From a checkpoint of a small transformer trained on Wikipedia.
Size: 9 layers, width 640, 10 heads of 64, MLP 1728 GeGLU, vocabulary 8192.
Training: a variant of Muon for these matrices, 903M tokens, 6887 steps.
MLP neurons of a small language model. Each row is named by its layer, matrix (gate and up: input weights) and neuron, and shows model dimensions 336-527. Each number is 128 + 32 x the weight over its row's rms, rounded and kept within 0 to 255. Numbers have three digits each. A neuron's up and down rows have the sign that makes its largest values positive.
After each neuron's rows, "fires on" lists the tokens most often at its 100 highest values on Wikipedia text that the model never trained on. A number after a token or word is its count.

L6.gate1179:158175115114126098167186129128161101100103133125128082128139122086096096118139168088105111118194136113091136144155057126132133129147131128149133171063150176103072207150150171097088145132110109137086150142197163186148111106140132099121131155097105124080072126128104148132107103045137128173089104112101063142088163124144154100182133134103129131164118132136115191126112120141171183137092188094115082175179119077103115124185093105138145108092176127069106162110133125160145153111149111116171175167086119200119092129193149080130108117150116098111139112074143098150138213132150116155
L6.up1179:132116087146151134124068072098115086148169086144118100124197113123146155195121092142126140108135155114119131066160178135094132154042141129123099109112085148149133054153075160101144150107164171145102107157138141163135151177182111148135179237198105148143113119137135160120053085098135107122094147140135143094111037147157131086158130096157100073156149146162135103168074095099145157191157106181127090100103095144129169150161108160152125091087126116176120097134111092129176135100084101113182143123137118145118156129088140126098166103133119134102122095091072132077081180153138152122
fires on: "A" 33, "B" 17, " b" 10, "Ar" 6, "." 5, "L" 5

L6.gate322:103153112126064094065133130091128145106147130170125136150116139088137113122143164104094119129127162132115099131126082167069107117156143106136152170115238149071161113122147147144169089114117182090127109123144116146113148152101171132156168140142155094184210213123127124153114102113087156103116140082156081176116143097117137157071173119063111138087156134127118068115117102160088132173137149160128185081133118098144169086090106130081067114191133144142149108131088126118174165068112083113171167049076121166128142141124124157093138131135094110117112062129078081108119136081105180096
L6.up322:094157094094150146083124127045118108104144124137174110156113097170146094094119172098113160134203140087127100133166125151118110118110140178117095080074145144133120102108130183157148049165140163076063089091140120142188113096129090142106151098149183135140107172094074138093205110052087137122081175061164095105138146100117115114127103124161102169117117110088091108097156145162089096165150149136141083120097117197076101118111085100103068101181156118154104131126064138103195101142113105119123114118109126186173126130121094152102177130169155166113144118166109069137112061098124144063
fires on: " of" 21, "," 19, " and" 18, " for" 9, " as" 9, " the" 8

L2.gate1701:191097136136109134092116065093140097153089133087136124135097093153113125203131090150107106150125137104148121187118218156099128121154089120118126124138124144152152106135071119118177107130115106133067096124115212102131167107195106154093164139106169149132140121100098104141100151193159145113104093186160148151127118152129109126113137091150086066179195127124063129164140159055089122132092127153104163153174097089131178131140107111103131124135106085083125153135137092136101104135121168117146179109150059114146124131129149100177133170107069128136099102158107196073089086105086114117
L2.up1701:156112136123191124126125104148149125132081072082093095150124099100139124184134156125147089124121098145140148135134165133130146114190104133074100134161105160079128074094104145163144137109113133162090138126076188148105138172117134080098112133145107099142111154129118059100119196158164161102108131145167166236138171173116149089114156060111051089087187115163055137093118118138150139103117145128142113125182107136128165165145089125091102091124149111087066084128115140161101106195129165180093164126099149155149113147096152150168149169139110113156119139114133186082128113149158155090
fires on: "ven" 10, "m" 10, "am" 9, "ep" 8, "f" 7, "at" 7

L2.gate1334:107154117192094120183127124124175147122116160088109132119137142154142114169116193140148157051096125207123144104169134173151187123160084075079117137156122101090106092133120102115131120113145117150103111095072136159157068148080103100142202171066074170135107120146124066098109074064083166121165075138147124141128134098141142093067107140123101225133152133088224119120103136104104121108154129124143129131121169180123134131170090175111151091126112126139136120108135162110147133117082172121169146179109089110130104103123123121093118051143131087113177131123120157170072173129116143096
L2.up1334:157104088148140082130142162165142141150171138127179124185076137152146149137111159190086101155084136168097107191170135169134160078071127107074196128126122055115087105129138156140118087176113088121153142146103126156121144154126132121136151121089148138116140091170045157175207103079109120128182177143152057139132112117113110126156136117109069145151180086172120119148151143105136066125160123191144099114184120122136111093083136133186119143112103118109101141137077095108058154132109172107099078092112131089127141095099193147099201107105121112144155122140147166142105159122096122071
fires on: "du" 25, " Du" 22, "U" 16, "I" 7, " due" 7

L2.gate1698:127125126128147125125124105106103138094100112161197105107105072170099149068136153108117199103147153117117141125135102101164138151100147148142153107193123172119132122173146190112114124099137168130109073163147178126128095109126085104105104121117090154170126130152163155171102108192135127199127122135087152153134121072087127136079152165165148125255090135151156139120098174099116106116111132109129121093124095095098116124098152067114204151097128104139117108112109135074112146060097121148131131108174148163105133151091129156089156194143127124164170083103158150113153147129109103160
L2.up1698:156104150100193175184142133125112095114117215147095092145086116137115129131127121156119158069148083108124131177130067122110169126112169142123119143141055147187145129083173145166138136136117163069173101202070130141095108108162074114103145147143150112173113054089141112113048081117177079130061157142147075103181106120186157103054124127156126153121120158182099142137103175030141099172097128112176123181131089095097123191141117093136072102132099114130136118127037139112038087107152107111132169121110158113088055098138113095097160136117079149140088115089164146166138139137166121179
fires on: "\n" 61, "," 22, "." 12, "et" 5

L2.gate683:152121110103126150116118075133126091127123090120120127116133092170181120111103159153105140128168128137119104107165148115095096087106193132152134134115146120209104109128149096132159128088154105132089162090169111095155139195092118108151104103173130132145134121098214101073178171134103096138131103115074122112120145146122091107171116124148123138109112111147079116157154140115121156149162115132198124091200142095109059149157139179138118083085118146165103143075235103094151136115120164143099091157191155120092174098049136131173129144076093055165120109167111143164080099122105100139
L2.up683:113120096136123185188206135109067121128097117127193139150148154099110119121175136116070136163136171172089056077138141092144147177116157095145138145151142155076101084105173137153133075161142145100129162153154127150099112115116114105091101078123147140139125129147144181141140105183115159081153192149137118114130167169091119092125132082124165130152136124114188093105138173116060095147123174147201136159100102102105092177135201103156082144065133172140113138120111158105180137151186149110097202075183125123117185104092119077152129156126148102102106100140121123150147142076143145144
fires on: "\n" 35, ":" 24, " –" 9, "n" 6, "ight" 5, " to" 4

L2.gate1230:061153083156083166180186132121153166107119057072101098134154149154118110100141140157086130059137114128075123155084122146106153128130176098172096103126109091182180077109154163137113158138113139098108107143145137114142128138117123154110133164103141120104122101145137097113153119168128137085120142180102134113121147176057152132111184139064163150189113144175103125064163186100139138104127077089123102091104104132081112097089154121090098064088129141148135143063133152072130103144092233096085192115026114013111119159143118155172115142120141118107112075095126090142101155112127105133
L2.up1230:108139036168066131186162082115131161140115122079076151105110171160126119161108133109096108089149096134141087133108128151101132130111064066107119082154153084112169100112152142138161139076149153167109177124205135112131074124122099128088149098126085162118172151096117194096121098147145096133181129144124097104116161111081154089156188100164170128151099184161147148093089126123137086082114135106121137109117090124159061110146166082135131119096164091163147146111112151143179079126122175117109173106107117073116135113127138145142158068167092130115111146076144088136097184133162125123
fires on: ":" 72, " |" 18, "′" 7

L2.gate467:093114116117145130099135061167129122122174123147140131083083094131160118117140116124118100142102099134089128129095178150185153125117145150139055109133097186130156145102131086139093166151116120133101107137084179107172181146111158122129142185166108164129145110083190099082124069097154135143082113110093180083088141167114149149126090136130104183140138173097172097077128156129098131082129108154184149163130151125079100083137101165207104174162143137111141149118142103103160107123154135120150095074134061138162136138123103125154195148210115134171153160122098094117150083165091108088
L2.up467:140187129109087118127067131143116117144135066140176106155173090143085125160185115156156119145162110117137146104145155158178121096152197106105075167116123144087153142124093085135111152118107101156184153152115166123071150153143105077146084142141154189109168145166136126118120079146184097144098134145127157141093217164108133117207127089132023091120113101151124145159114145105122091148122102093219112137116115142129115109199065153155119169170183099135090081168173097142128158133063135070107133122104147089195082135134101172171124142190077097168123131114121091120127081120113153107
fires on: "m" 27, " m" 22, "d" 10, "f" 6, "s" 4

L2.gate1202:111112137114114116121141124129110173091176135120129155143090095184126115127152056092181102163138145098091091159161152109157111165090143099106133223107043082144125120170131119157097117167136180083125096166101159119148121125171117133149157133141070144170091132144116122124099102125104144167103095168147162146147136117094140094147125129098160185147056110151143165210126122082085101135187149093096101064164090094143111140135162077149165114116112066131133091082119132048144123049193123105119150110091082105140114102095058163079169118153148137092142128130106117147089101161118150118
L2.up1202:130132151145114118068156121053129073124120116199125166152054130147158116181061140112133117148073140075093175113207095193162092170133155131113109117127090143129161122140113049112032184093088091117117088090066131165139162116103114159129109137155096201151111162140140094156117107185090092069060154096107142117053143138131102120104203108089115107121159157193121147101155203071059127148048135106160118112145140106176154129153163136150179147138166136090089134147126152097111090087126100110119119148143120146128160110120104101116128051126129156170090117103100136111159044168194179100
fires on: "." 54, "\n" 34

L6.gate437:123166102143128140137100113164143048168060130134155150096087127108165196162108130116101066155107143118214134139147140116169111139151086157126118197088127109102154099146106125156148097123166147163092072095151064110098133151074119130158139135102181166169101143149163136107137086132081130136094128092189126125173126069064143115101174155105081129113084133153148081180047158132073105165109176124098158155147140142139093114094130114165130136059152178115204118140162229147171117089170124139138144085161118126100139151120123155150179154166129110119078147116145176141156091108074111117
L6.up437:117121090131109182142146108121109112136141134096163208086098079102154176173090117140099093125155135169169106151153106166178129131114113121124102106146089169154165170134161149122092135147123193153106153134138073098176140144121098055114144113071133204142142179092111125135142067114116118106094103088128169090125085129089086113215144115124151116131102136172109123139141096123177126086157105134137140108151142105178089118071134101122121144099156200092203155141135138163175121112096141129107152115145160123080141067119123184140172110186111082094115145147148155120086065139115140137
fires on: " " 43, "2" 8, "3" 7, "." 6, "-" 6, "1" 6

L6.gate884:131153123120084152143140159109086089198168114086127128119168110085167037141141117108090169107155148068099168066132156134133092173091158136139182132123104090124143163135174167161073127138096119173133065093141082096143095124089114084075138111147126125148071093109099101161141087132091124119031130113116128215178153100188144123159113132153115144145099128148111123184141089155136164154137068139090128173146140113133074123098107113172141063105121141166098120149154133208132087164111147143110099118132147138122139082148126142110134124191060146159179173092138108139126092147152156158
L6.up884:170098178099116163115122129110104096160106068113186092117118122118149017100206130109104175083089048107144149104145142134181120147123119162139135111112168099146167095097153106126093119122152100152147133065150116124134153149102141115109129166175099154124105159103089164203094108069154157108056115140143128125156165108181160111155160132099125150156117166116084100196143150121161096168075103156041090133174146136133152186130131125132127113134089085110087068148129150133128119161076155107158092080117095079103161073122163141100102046105113168155171185086142189171101082172090082153
fires on: "w" 52

L2.gate737:099132149168218145142162115135194128156138163132136120145151145060098180091143106122103091151141181117138103115158122105103128106098189104143205140132112096137131137170149141060148151113125145085138155123151117120151113156102126156104213135120152068127123154080122125113183137100141105151092097182151139201197156089168104118099131116210135084120139053131149131072095139121111073110166115156123105108143132103118117110097187106077164147079104148118117152128191179093176118151115146115128166115079130135120167157108138128111172117118156115184178103093114122132105107122141042168
L2.up737:091065123146099128178140107097208133145126159125119146148106145122123094113104121127117128144184119093145109153088127103122100126086095115161146132101157125124142139181111113139147158091156152111112127096105132142045159121083144149145126132109104078107128141051136119134082084085148111093054130135167113160101145106127118050183179139095141076125088101136136113068138169103134125104147111111115141126145113167080123147126167094081096081165136089129120135142101173123168088168122104118106100128163141095050171158111115119169082106105161132130085131171155066144113202061184216102
fires on: "W" 48, "w" 22, " World" 9

L6.gate954:112130163157107108124112084126110170081179102192110099094147161177095111118119108079143147155112088188162104127123097084167075133162148135124143134178138113094121126127139171125111172161110136102159134149104091081083134120185140141152063147131145118151093103137129119168087106161178116043055100086172125123153132146058086158152087177139142146112113105107088094112100143105173128153139115132126109168107108117154079092130175180146130129159107157143200120112146128109138097060155112107076140154183176097163117094089080124212123148131133130113172160095116178170179133067138090144
L6.up954:136122127126117144152119157151103158132120147129142162133045109125186132106103103123157149094108094215123171103131076174073135129162078166151182075167133128127165153181150116119102136147129136131108134131107074136142140097204144100131175127088112147092155152080109155082060152164117118086111188164116169110106135113102098138050166136091110106178148088089143146152140122125141130166147131177130125129124144143132107142131074096192104157142082171093146174107128168151128112078172163156160142108089125175131122120129143083099131123156075173077170077120082075117136178137095205148
fires on: " |" 25, "," 13, "-" 12, " by" 10, " (" 5, " and" 5

L6.gate1647:095143128149134183159154107119095171120161088112135086132084128140153125154144096124141142128198099154119091151147109115083128145049116152117145090137183124145110159119111111144116078102152124087107103092083107117098125110082150174167067084114101169079070145142127120128175093105134086099146058137091093113131134124124188180137103164097103134133134152219089152137173107135176096085028116169143156141087152108101148078138128104102128074118075088158162106134136118076180088101180203126174132077116116066144138127117094135097174170160142161127154109143162099091154106149064138123
L6.up1647:112121085119218086084132119122155147144153121076191093189111068119107114194128120170100158097159067150135121140164117216128157146049107137074089100101176124135109167157108090120121135154131157149155133106099072081028146051085114157164154123131090186128086139071184137169130100109155120127130110181115108093107175198079201136145149070117113107125129144131092135160121112133105089147126146139149081119099156132136169105105147133086107176154120060177169125133108122138185098043127125147141124150118078078186189118122118173115147121157195155124161083062146132090125137119143100135
fires on: " as" 19, ":" 16, " such" 13, " include" 8, " including" 5, "s" 4

L2.gate1578:137118098125134086121185120148140151108126177133128145161138095154160119108129133142154101120133134137107128139149119085061138150134184093162125201090215113102089128156166055197118131136149182127140121110110133144099174149145180106088223097126130136103139146100084177095137152133182059143107098119064176188134129180066156133118118046129150149139215146120103101070148141077062055076123120127122102159084151135117080152113096158118161170148166172121089191133048146144084147107165099096133093133087074127153189081152158121079149068106168122115104146137118146133092139158106118171
L2.up1578:185128147163127111141144095138151124178125135136172152109130107121131102127083171117151132139147089189153099133174174107061116115170151120186131156163194173145154139185145116220096154107137151167124096125111111138120203136149193124121162136102148195080111156118116145103160155137140075103130134126117172150114159101090141137126113061089169131093162167105098141071125146171051104125129123166108102147104130121109113114069119147130145124141165107121095165114125204129109147086134095115100138171075077100180141124142105141098126104088162181138146158157162123127086105153133196137
fires on: "cu" 20, " Cal" 16, "C" 14, " Cra" 8, " York" 8, " Cla" 7

L2.gate1541:096115122043150157133155138163128074183097113184130122068119138075091115143079091211135096117125167073116098130194103125098129159104199159158132158108116171056171079160093132132142156110158135124118086088083093108179155110156133094127153077181125048107131200111128140122164150106054155141139079115132177099211191112133070140142170173191204110129116140127109167159115130064105096176162133120130122153107146082138159165141153071177130122119096156141197140122123178115137118106149136114116132112151184113114121078051091142124129106099144133140100079156131168143127087152103131133
L2.up1541:114133133133140133105127111080140140154128102134137110124086141046102090134092100186135134197129157063153134069115136128138112116128180113140126162103181123107116119093092125174125131120134165121114149136146195137128110150107102151150103093185079098160145196092053080136116138162071122085134124113121101077100153140126147138143075185161159117179137072108166132100119134145064117100112174140104108151166084130129122109116169095082138127132070061157081150075141160100119133109155110142086116097112143161152154146105094074137112120146125134161164147161063180111071088144096117220
fires on: "\n" 100

L2.gate1387:163112120098168132106174129190092144175178130109171194088058115146101139123087173187176091150150142087191126127139148117122070175149149128167155122125108140109203082114114125138167095170104082093086114100132118127093093132133132112134097092133130099143116142109087155140070135137074170106179112047114161130157099099168144139165071195121187148161193106073183138139107136098097091137096181079123160097124066102121086180127113104097159146100072067160107119126117146169097091083139065143084112138163130135156125105122134138103144082125098163133126134123122146103145128123154143194
L2.up1387:121126090110128133119141114162075146142154153156205231173034054110113127146102138148152142142140164063142121129120141114159121125155140152109140124089104138156144150104088121146130134203187080060055133096138099126109083155101082188120092098128173094122113151054121124189083099095049153168121116091097172070174115091133168126168049139114179183112149149096178144125152155075136118177121121108148111131138126115092111173134117096093188163127086091138108156193132164108129111088144029104085156103146085132127130083103109114114155051111151112113135128126160162090168138102101156129
fires on: " |" 47, " –" 39, ";" 6

L2.gate85:129132152140177128117160057130126153169140133151128128132158127112164137187078158151140126140172139117102135114119129075204145152132127138078104137116134093093116117112105098109122143165121117139150130141135117098108084115098138141109109120127165150134143188166116134137179060160077161124187115082167127092135089167206086083154108132155156139133156101088110118092096112142136109127140161118131100105121099108139140124078135119143124095126116150155112159091163075216139088060209144150107090140118168161081120133139139141121108170131116112156160145207140170142142140152105130137
L2.up85:157154167100139109097171125179116097087147151075136157099120095113072158100117126130173077038171113168160156110132086167143092110134127144054124128102118156159102122120129100105158141100163160140158101086154136127062084120100184084082109073144116134130125105099099168167111103107104148091106154133172135072089165106118170158172124108139066069102176173076119145103130168132121098160130149064148152090130138154130140159102128171130129115134151096137173110115134079102122108133164102130100142086179152123110150085124140088085087106171123139129148176156104123194177132063120150145
fires on: " |" 56, " as" 34, ";" 5

L6.gate665:127092161132121163092209054153146125084118073075122156147161152162070087143091132141152136018040152139125170092103153185142133136057165186115147070096173200060154153127120137125115190135125152106155129056132124156167150143121136157105121098136110150081098077122127134110161091121155142116113079112157140125144137014109078122124138116182185124124123115073117130161161135158173168110138089168099151105138130180118122127134181165144129112109151151138103143105179085096116125123138122150117083104109125075085074133104094107180144125089086093173039117118117106189153171084112120125
L6.up665:100173124122095110084123041159157154168161164146125160129150161109059115168153061149153147172091081086160121121120138093103114117108125165146111139190131141119121148138158107143065130161121100134149105092113168187159161134182132067137142098104143159186061098119190148061143148122109112191100144144140124098112178059067117132133153074178141115134124110119086159172159172110187173077127167069127113134135131150059128142094113116094139105112144112144107157102114074096100145105127151124100161164101120127099122131109061104122094127065115119101146078157123113155121129128182110118
fires on: " " 34, "1" 28, "0" 7, "\n" 7

L2.gate1117:127108119119114102128160119120126145174103121136146143089100128151081156107052110088164140136082088083113102155115133141112112149140154149113118079165156126138141080212160101125175145175099053124117116156072073075090093098182149177196094121113141079169062161111166151103159095160078102124107200094122079154115157161148124149164095119128154163112160116059172142166098145156123135108187096127138136129103147139050076112119110147122156151116110163124139100082154176108146161109092115126064076105164107144145114173133097090185133095125128153154140138142183101082193080154195137173
L2.up1117:079189095100107162093098084124171072146121102179151088138111147150073108131093170122179156186048108071107124103116162063106161140151126122138105095126104171082140135183105096116094176124137087110108159107101108139106109118154124092093115126191194114105126188148131145108094122073113163127106155161151114189107072125135131124168139158134142135098122157137159164074170127073087130197188178127132137114112178183159081141176130113133172141113119069106175103120092089137147108130115096147137129106139158171155101150103205135155168115091198165063112130136148165112183073128116119107
fires on: "-" 43, ":" 32, " —" 12, "):" 7, " –" 4

L2.gate1007:171120148154094092161164142150116146167121135102130194115094130090171218117152088159134134122095147120220180128149126133139079044043184129148136116077124141183109142126129185055118161068140188176160084129146137164169127092124137153124177176125072096089149137145126139134100139081086158143098115155165103089166150136117127157175111115126131100140109154101135177198109159146140138078139155126162137086176148118162174137122129142105117120141090097158162098136125122125101097162188144132147085084120174178081108161116105136169141186058148135134124114160119166155118140177149095109
L2.up1007:129157133136174117185074132124101106161113169104070159152128141108147163151112129171143158228146102085145134067091125139150099113040141157140032130116132166194143131120164147119096149106137157142157113118121129159121081122126132165126095200125095166121083162106134110120061118179142111145049125122121151107121114114136136130164117156084126135085099084179159126131090127080133129154170144176128129125127206154163125115213218111120133165116087138100116089138102142158072154161190100134124089096122095196168104131104161156138143094110144117106119138115143139127113107141053109137
fires on: "\n" 50, " |" 8, "ed" 5

L2.gate1459:128138172199101144134128204150143178096106119106082175187109146093127146173102152074161133104153078160186115129053115123150105164112148072096143156164155140105139155141145131186132122111195117143184100081163138135102122120099127081101147125115131067127135099110159192136123109128088146098113130148116138151126139088167139195174084102158066131119189136113150083125173103122120158120065064151079111163164157053057101093103123080090141170101118124111143102149083157116111142102139115138146120124197135110126151101084184103140185141161115142125124133125159176137132111189114134086
L2.up1459:081141195102123194069122136159194091133104133067132115133144069130112071101095128113153065117154102170155079098134152149162103158100115094089124136078172178124137138145151092110100107125153149151084152125170141126162100096144126123164151101135100146129077094091128146163141119064140128147141083107148133129120114143141139170148145136123190106204129160162168157123068129089043086141083118053114133097160173106153129127134108146076138172145141131097150180108115123122096079138137105112170125136137084152113095104125166152125153079150099138122076079164123155070091160152151157143
fires on: "hi" 37, "m" 7, "ho" 6, "hor" 6, "al" 6

L6.gate234:099110081174026065068134137213144124109106096126174123106086042144092127107142172098071117116076067116149166107168130140119133085156114155097185188140158131106129147113176128189095143144216123134110102115153100102119090148086117131094146102148176114155137147162188101116169084162102175115113105050183126148162132080123118087176129128133157141120088105134122148098143120125141132143161129144121153113130023131082033096108199094168122137114120171125131138110176100137146134126149126218144153137180134120092129127091109148120093152122053132084159116129114114110202081080096145175
L6.up234:103120152107104052075140131148135078123126103115111128108137085117182175174154143046099154176078134071061203113167161108159130143130140134144168132193162121117097191158118084150139090130154096145091111120161149120123136184121145080084152067157117120150124130105162087140161084137070125096078128125196116155170112126130159107110096118153105174126075124137160114162156131107068209123071179139122115187162106145125171181081158118157087174156136140116151096073146150146092121131184154124151127170134106134080129107128073117099112142135074139105159195151091132082170059103074122132
fires on: "." 22, "0" 19, "2" 13, "1" 10

L2.gate840:139140156155153112139092136089132077166126180106104127145116163132120130054124065153140125128048158107128115073139148123208100164097112135156157156133144175105077121124113090132152134157149171195085118118075111174175079178151174123078131185096123128138138113150100121158175137103130061135100166179171102125129112098142105099128215153088170103075056077102152097067146119140075104083103088131193132161148131094139148148154121194171212129133136109179095073130165096133134109156130115047140148124178134076155196082152159168107135117049104091112097145150091153163095122073116170073
L2.up840:075147134109174144136203092126131147154129107127117126151121120101151125211173092124131112147181111210170114077176172086122181113082153074142069104150132167150076089213142146079142182101113158154119115134190163166121125151095171154132099099116167088129095140152133149127101134098074152125112131116185096184157127142130095142137116103138136069183110126168129122107219191153159156130107124178131156079094167119128113078127139162149115179148103126153144093173142114180121154083042145158092082079156147086095018176128136118080126139087091146145143081153136077161091101124136107091
fires on: ")" 15, " Candidate" 12, "ent" 9, " Released" 7, "tion" 5, " author" 5

L2.gate1172:143120111097129165115106120136135068193144121130138134071155085145152100111109110104111116166195132132078139104123126137112129120104107107155163087127139128166152076111176098196105074103136114108131122129159087087076099163115149168176116122170146113124165129109143140190181121088108083147185094136079161130100129124116162099161163098095162118183118166108130108163138157128180132102123112107119138155161115131100053150173189189123125091148134137129078152115150128106155080129146174068136133119103068125140100118090100113103114127117111077139150135094130177134130138156111080165
L2.up1172:098089125140185141074105071195157097118084162162142167130122148148148102123095137137158156157093099094165171174149143142126141105132123137081140155115130140128110093147167126125092108098201104153125155114110105127111094118198183208139148118077093189137162125071117130108113110140118121174197131171093135148080206119174109135131106093052055171172115091122139106159123152119187076146105112207054124160082139096137155131089109107121119111095123101153152144129182120160197113183101181110097139129190114090155087147128104150145131114091078157090145173119096121204112110045090086145
fires on: "ir" 32, ")" 9, "ka" 7, "w" 5, "rin" 4, "ta" 4

L2.gate741:175095082111069127144078086102128123132163081114147109162103108124119101153125098117098175136156079126098138116087207116146148106113086119144093092122129129199138140117144109178118152084147126116144148083139195149124156117157150121155104132136159075118191117156131123124097113114056137128109135141197140064121086120097154130149061141180122172174121132061100128144102091113044125161093112080154123145142093141148092131092175107133073125150107183127150155136090124150115133170093093105097118134096100114156117121209164069158124085147113139135153175132066129117037046115148114097
L2.up741:190083086177133141075119136139172060119157179107155088114039106156136100152180132197164167142180074169132157099091170120128126130168155106114120109090102170196127166109096152144106207132132145117153152129132178136174120072132127127119100147164168053113147129126136148106107071113136138109120125123161147039111150129092116137120048170141105138165125140111107161142112069150065108108155075077149116134135071177105116113108128099129053114058141150127171164149115136135135098133074091080135109153111135114165082142188115097185119058066115168150153139128135094120106101138108111162
fires on: "M" 66, " m" 21, "m" 8

L2.gate898:077135057145091138162142135124175139082119122097102153153192126160083147146117139089153097139105129120126163104078133158144134113139132074203074099157129136164035114135105144135103086097098153176077131176130119200126102144105152104127127095152121109097063128073063138129113100143111176142090128115140154155163201188151094118143085121165148135120126108164123103134102137107082070153141127071148113110119156095148125087147107079090098164111104124118161171145156148061207107115079103176185192120131136150164094138136136087132144155118149209151160107106125124132136100088132163178
L2.up898:087130081161181180119119056098166167133114177121176181117109081049060120119155134128166043134164100157085129131155133107172128162084142132126142128155111126124104072139164118119121097117163101066104135172137177180133124111098139129125096074133066121085108151167185105123145094144115181123141151133116124190141124145129158099130117068111165117062130079130123114102068145146133135092129132116112108126095118122100092102131171153167193078105117124147117101110121149103132113181102106128090044093098156111124050077107099100102083138141161177112117122134152096052133070158164135110
fires on: "W" 23, "ch" 15, "ke" 9, "k" 5

L2.gate421:170124145177175060162129188086153160161165155098118176123157128157125094129128132127121128101186213111132194137147104063102095106132092122109136116067104199152130115137120138172114099170191197055104127095124168106122083048148123107026103162119097123126140097099100170111131165118107116158155132201080118134183126167088088125129187087152116060109120148064104128116135163107115139181107103150105106095140135108138079122130093102118121131121126084073165099083168170156116134117086158168157107123172169167139136133100126112140154100161134132105084121114137151122104181106115097135
L2.up421:106091162148139113163112136115154170119143189114081175113110139163107116144081171155197117062100064133142195134158160133127161128134149145101140105162189173177155100147101138130126145120170144154178136184096185065109117096134065167164123201091131128178148126113101086118110092093145114042099083110107131143107132185127098148105121087161083075125103100064159113126133164156117127195135093178116105095111120139116139117158091100090112115159103101188170103144110108167084123106052093136134159122160096147140179151156138112111176125167119130076126122129119129123159130119125052148
fires on: "." 72, "," 16

L2.gate1558:179106067146136094110166119147074120121102102158084140147126147118176111098144158149125145120178118098151149150128116147110066128093130118106125151112114157111172202115098130114120116203077147055144149117182130146110115108110158113163102142109146055099160116086141162137132116141103197098129105159086114116156086097128129130155122156135135126115194108100186136136074127108125123150163155098171132125125127136085126108134081111125159157123141053222150101086121140111119139088195079167151085132117114106139151123144168130137132167183127120170193119087111092118125107066142091145
L2.up1558:175092111088162174112188085171147098131146088127105173147094080178218118203141117122178092131130101106123135094083138112091131089110129091150110154148129092129182108102152075175144159206121167114090151139096151136130168094094116141109105170129116099147148110127146099113165171143106166146037133121139121134154141148131180054147081153111156191103194107148155072083091147128081169111150170112134154145178141166136145143111141117098123106126078069194110125083141134159178147130137072123139093188078134145132091145172145180098173146157169153114163164100165153175120071102161186164
fires on: " |" 36, "pur" 12, "i" 8, "ti" 8

L2.gate675:057096128114132129142109143115156138076099121129089095113188107122114120119082136112054136109112124117064169188103117122100190135102095149141163049112137075171112119133115149159141165077113077110153084135167138143158145127140143136083183109086112140136104159138115160089162089108145176080122164216110112048167094135143117111130130095111157178147155127133143146111142147121154068140117075136200134112157090147063105071170156154158116156090154148127126138081090163117115136180060123104175109081077116103120117155087174109097147083112104155116115070108210034121121196120128085099
L2.up675:155101182062087157127215139156148144110103138094107099169171122177140150115064166096087177135132098086068148186124109118109144084124141137107176078132136110116129104147144205221150117072163108098088112117169169168137151138170148146155126181087148170141145134081161165104199098143110137076102132204133160095129130140136131116134158136123179123114119092125106137111205042098137092099135155156141082051123082128059164074149136087162158113153108135168174217099096160122143115121186120087160109135136154061138071154126209187105145109095102082103105133094083137156118112117107133123
fires on: " |" 77, " back" 11, ";" 4

L6.gate1075:092088119131111143107127142172079107087141157123127151130151122123123073177134132116137145190121138112097102133132107103117103092101156187165089119186080154142117171099102109134170135137129176162178155102097050152188151111156087077183099155149104112100092114184096097117117104101134176084107138170126120106144184181158106134149150117141169183128148133164104142100124201117142101183060171159141154138136136070128135112132122140162178124119138174153168127095132156076143109136158158114086109124098183151129143118050097138180126099144152146132110155160145045189173121114169124132
L6.up1075:146128142128138152159157109161122144065141152098099099115087130157113053087120129082168158081188159134082090149118137103131125180154150102122189142054158106137106178106127118187051116156133080163171126136103179107127084113115158125158216196109148120100095089087109137097000137086116120135098158125083139142191087116128114134064116174144150161150112099105130129122117125141131196133162140141102148117195154103114124079174111133160106109182148158109089141093118114143140084149148174144170148108143131151133069132159125086148128193084135137124118075085122097181072133109143108112
fires on: "\n" 58, "." 12, " |" 10, " (" 5, "," 4

L2.gate1194:138159152090173146179146113037094124145164229168093123166142133136117090134102146173123136089133133084186156138153111158148070153106143153165167108131174137081140111135122110099127195152114163116133107084130103158140115149121166113155154136175131096146162084115150088139121115074109194146071100146082144089177119170115073130093110095135124105165170142111117172107105145137098124158051082096191121085085100135142177198168127107134111098132170090206153146132168181134181146095080118110132117139136134077172099104085128152159138139162074145148134113137120113106123107176151130082
L2.up1194:098165167139181163170174101055149142123213184169129153146130163101172111152143137165163154130120107087146156164142081133125078156113134169096158107127137137102113175119103108096115109125131179098147178120147086103148099140080162146118125149104111150157138115090134126113144129117164170104095097139076142088152176136187112153132114099155126138155156160148089141077089096066059131097120098077169102103096131139094138172186127087100157048134140087188145122120144144133132155103135116118084135082128113129128089157109112168153138122114135176162112129165143093090136161212137140129
fires on: "." 41, "\n" 14, ".\"" 8, "\"." 4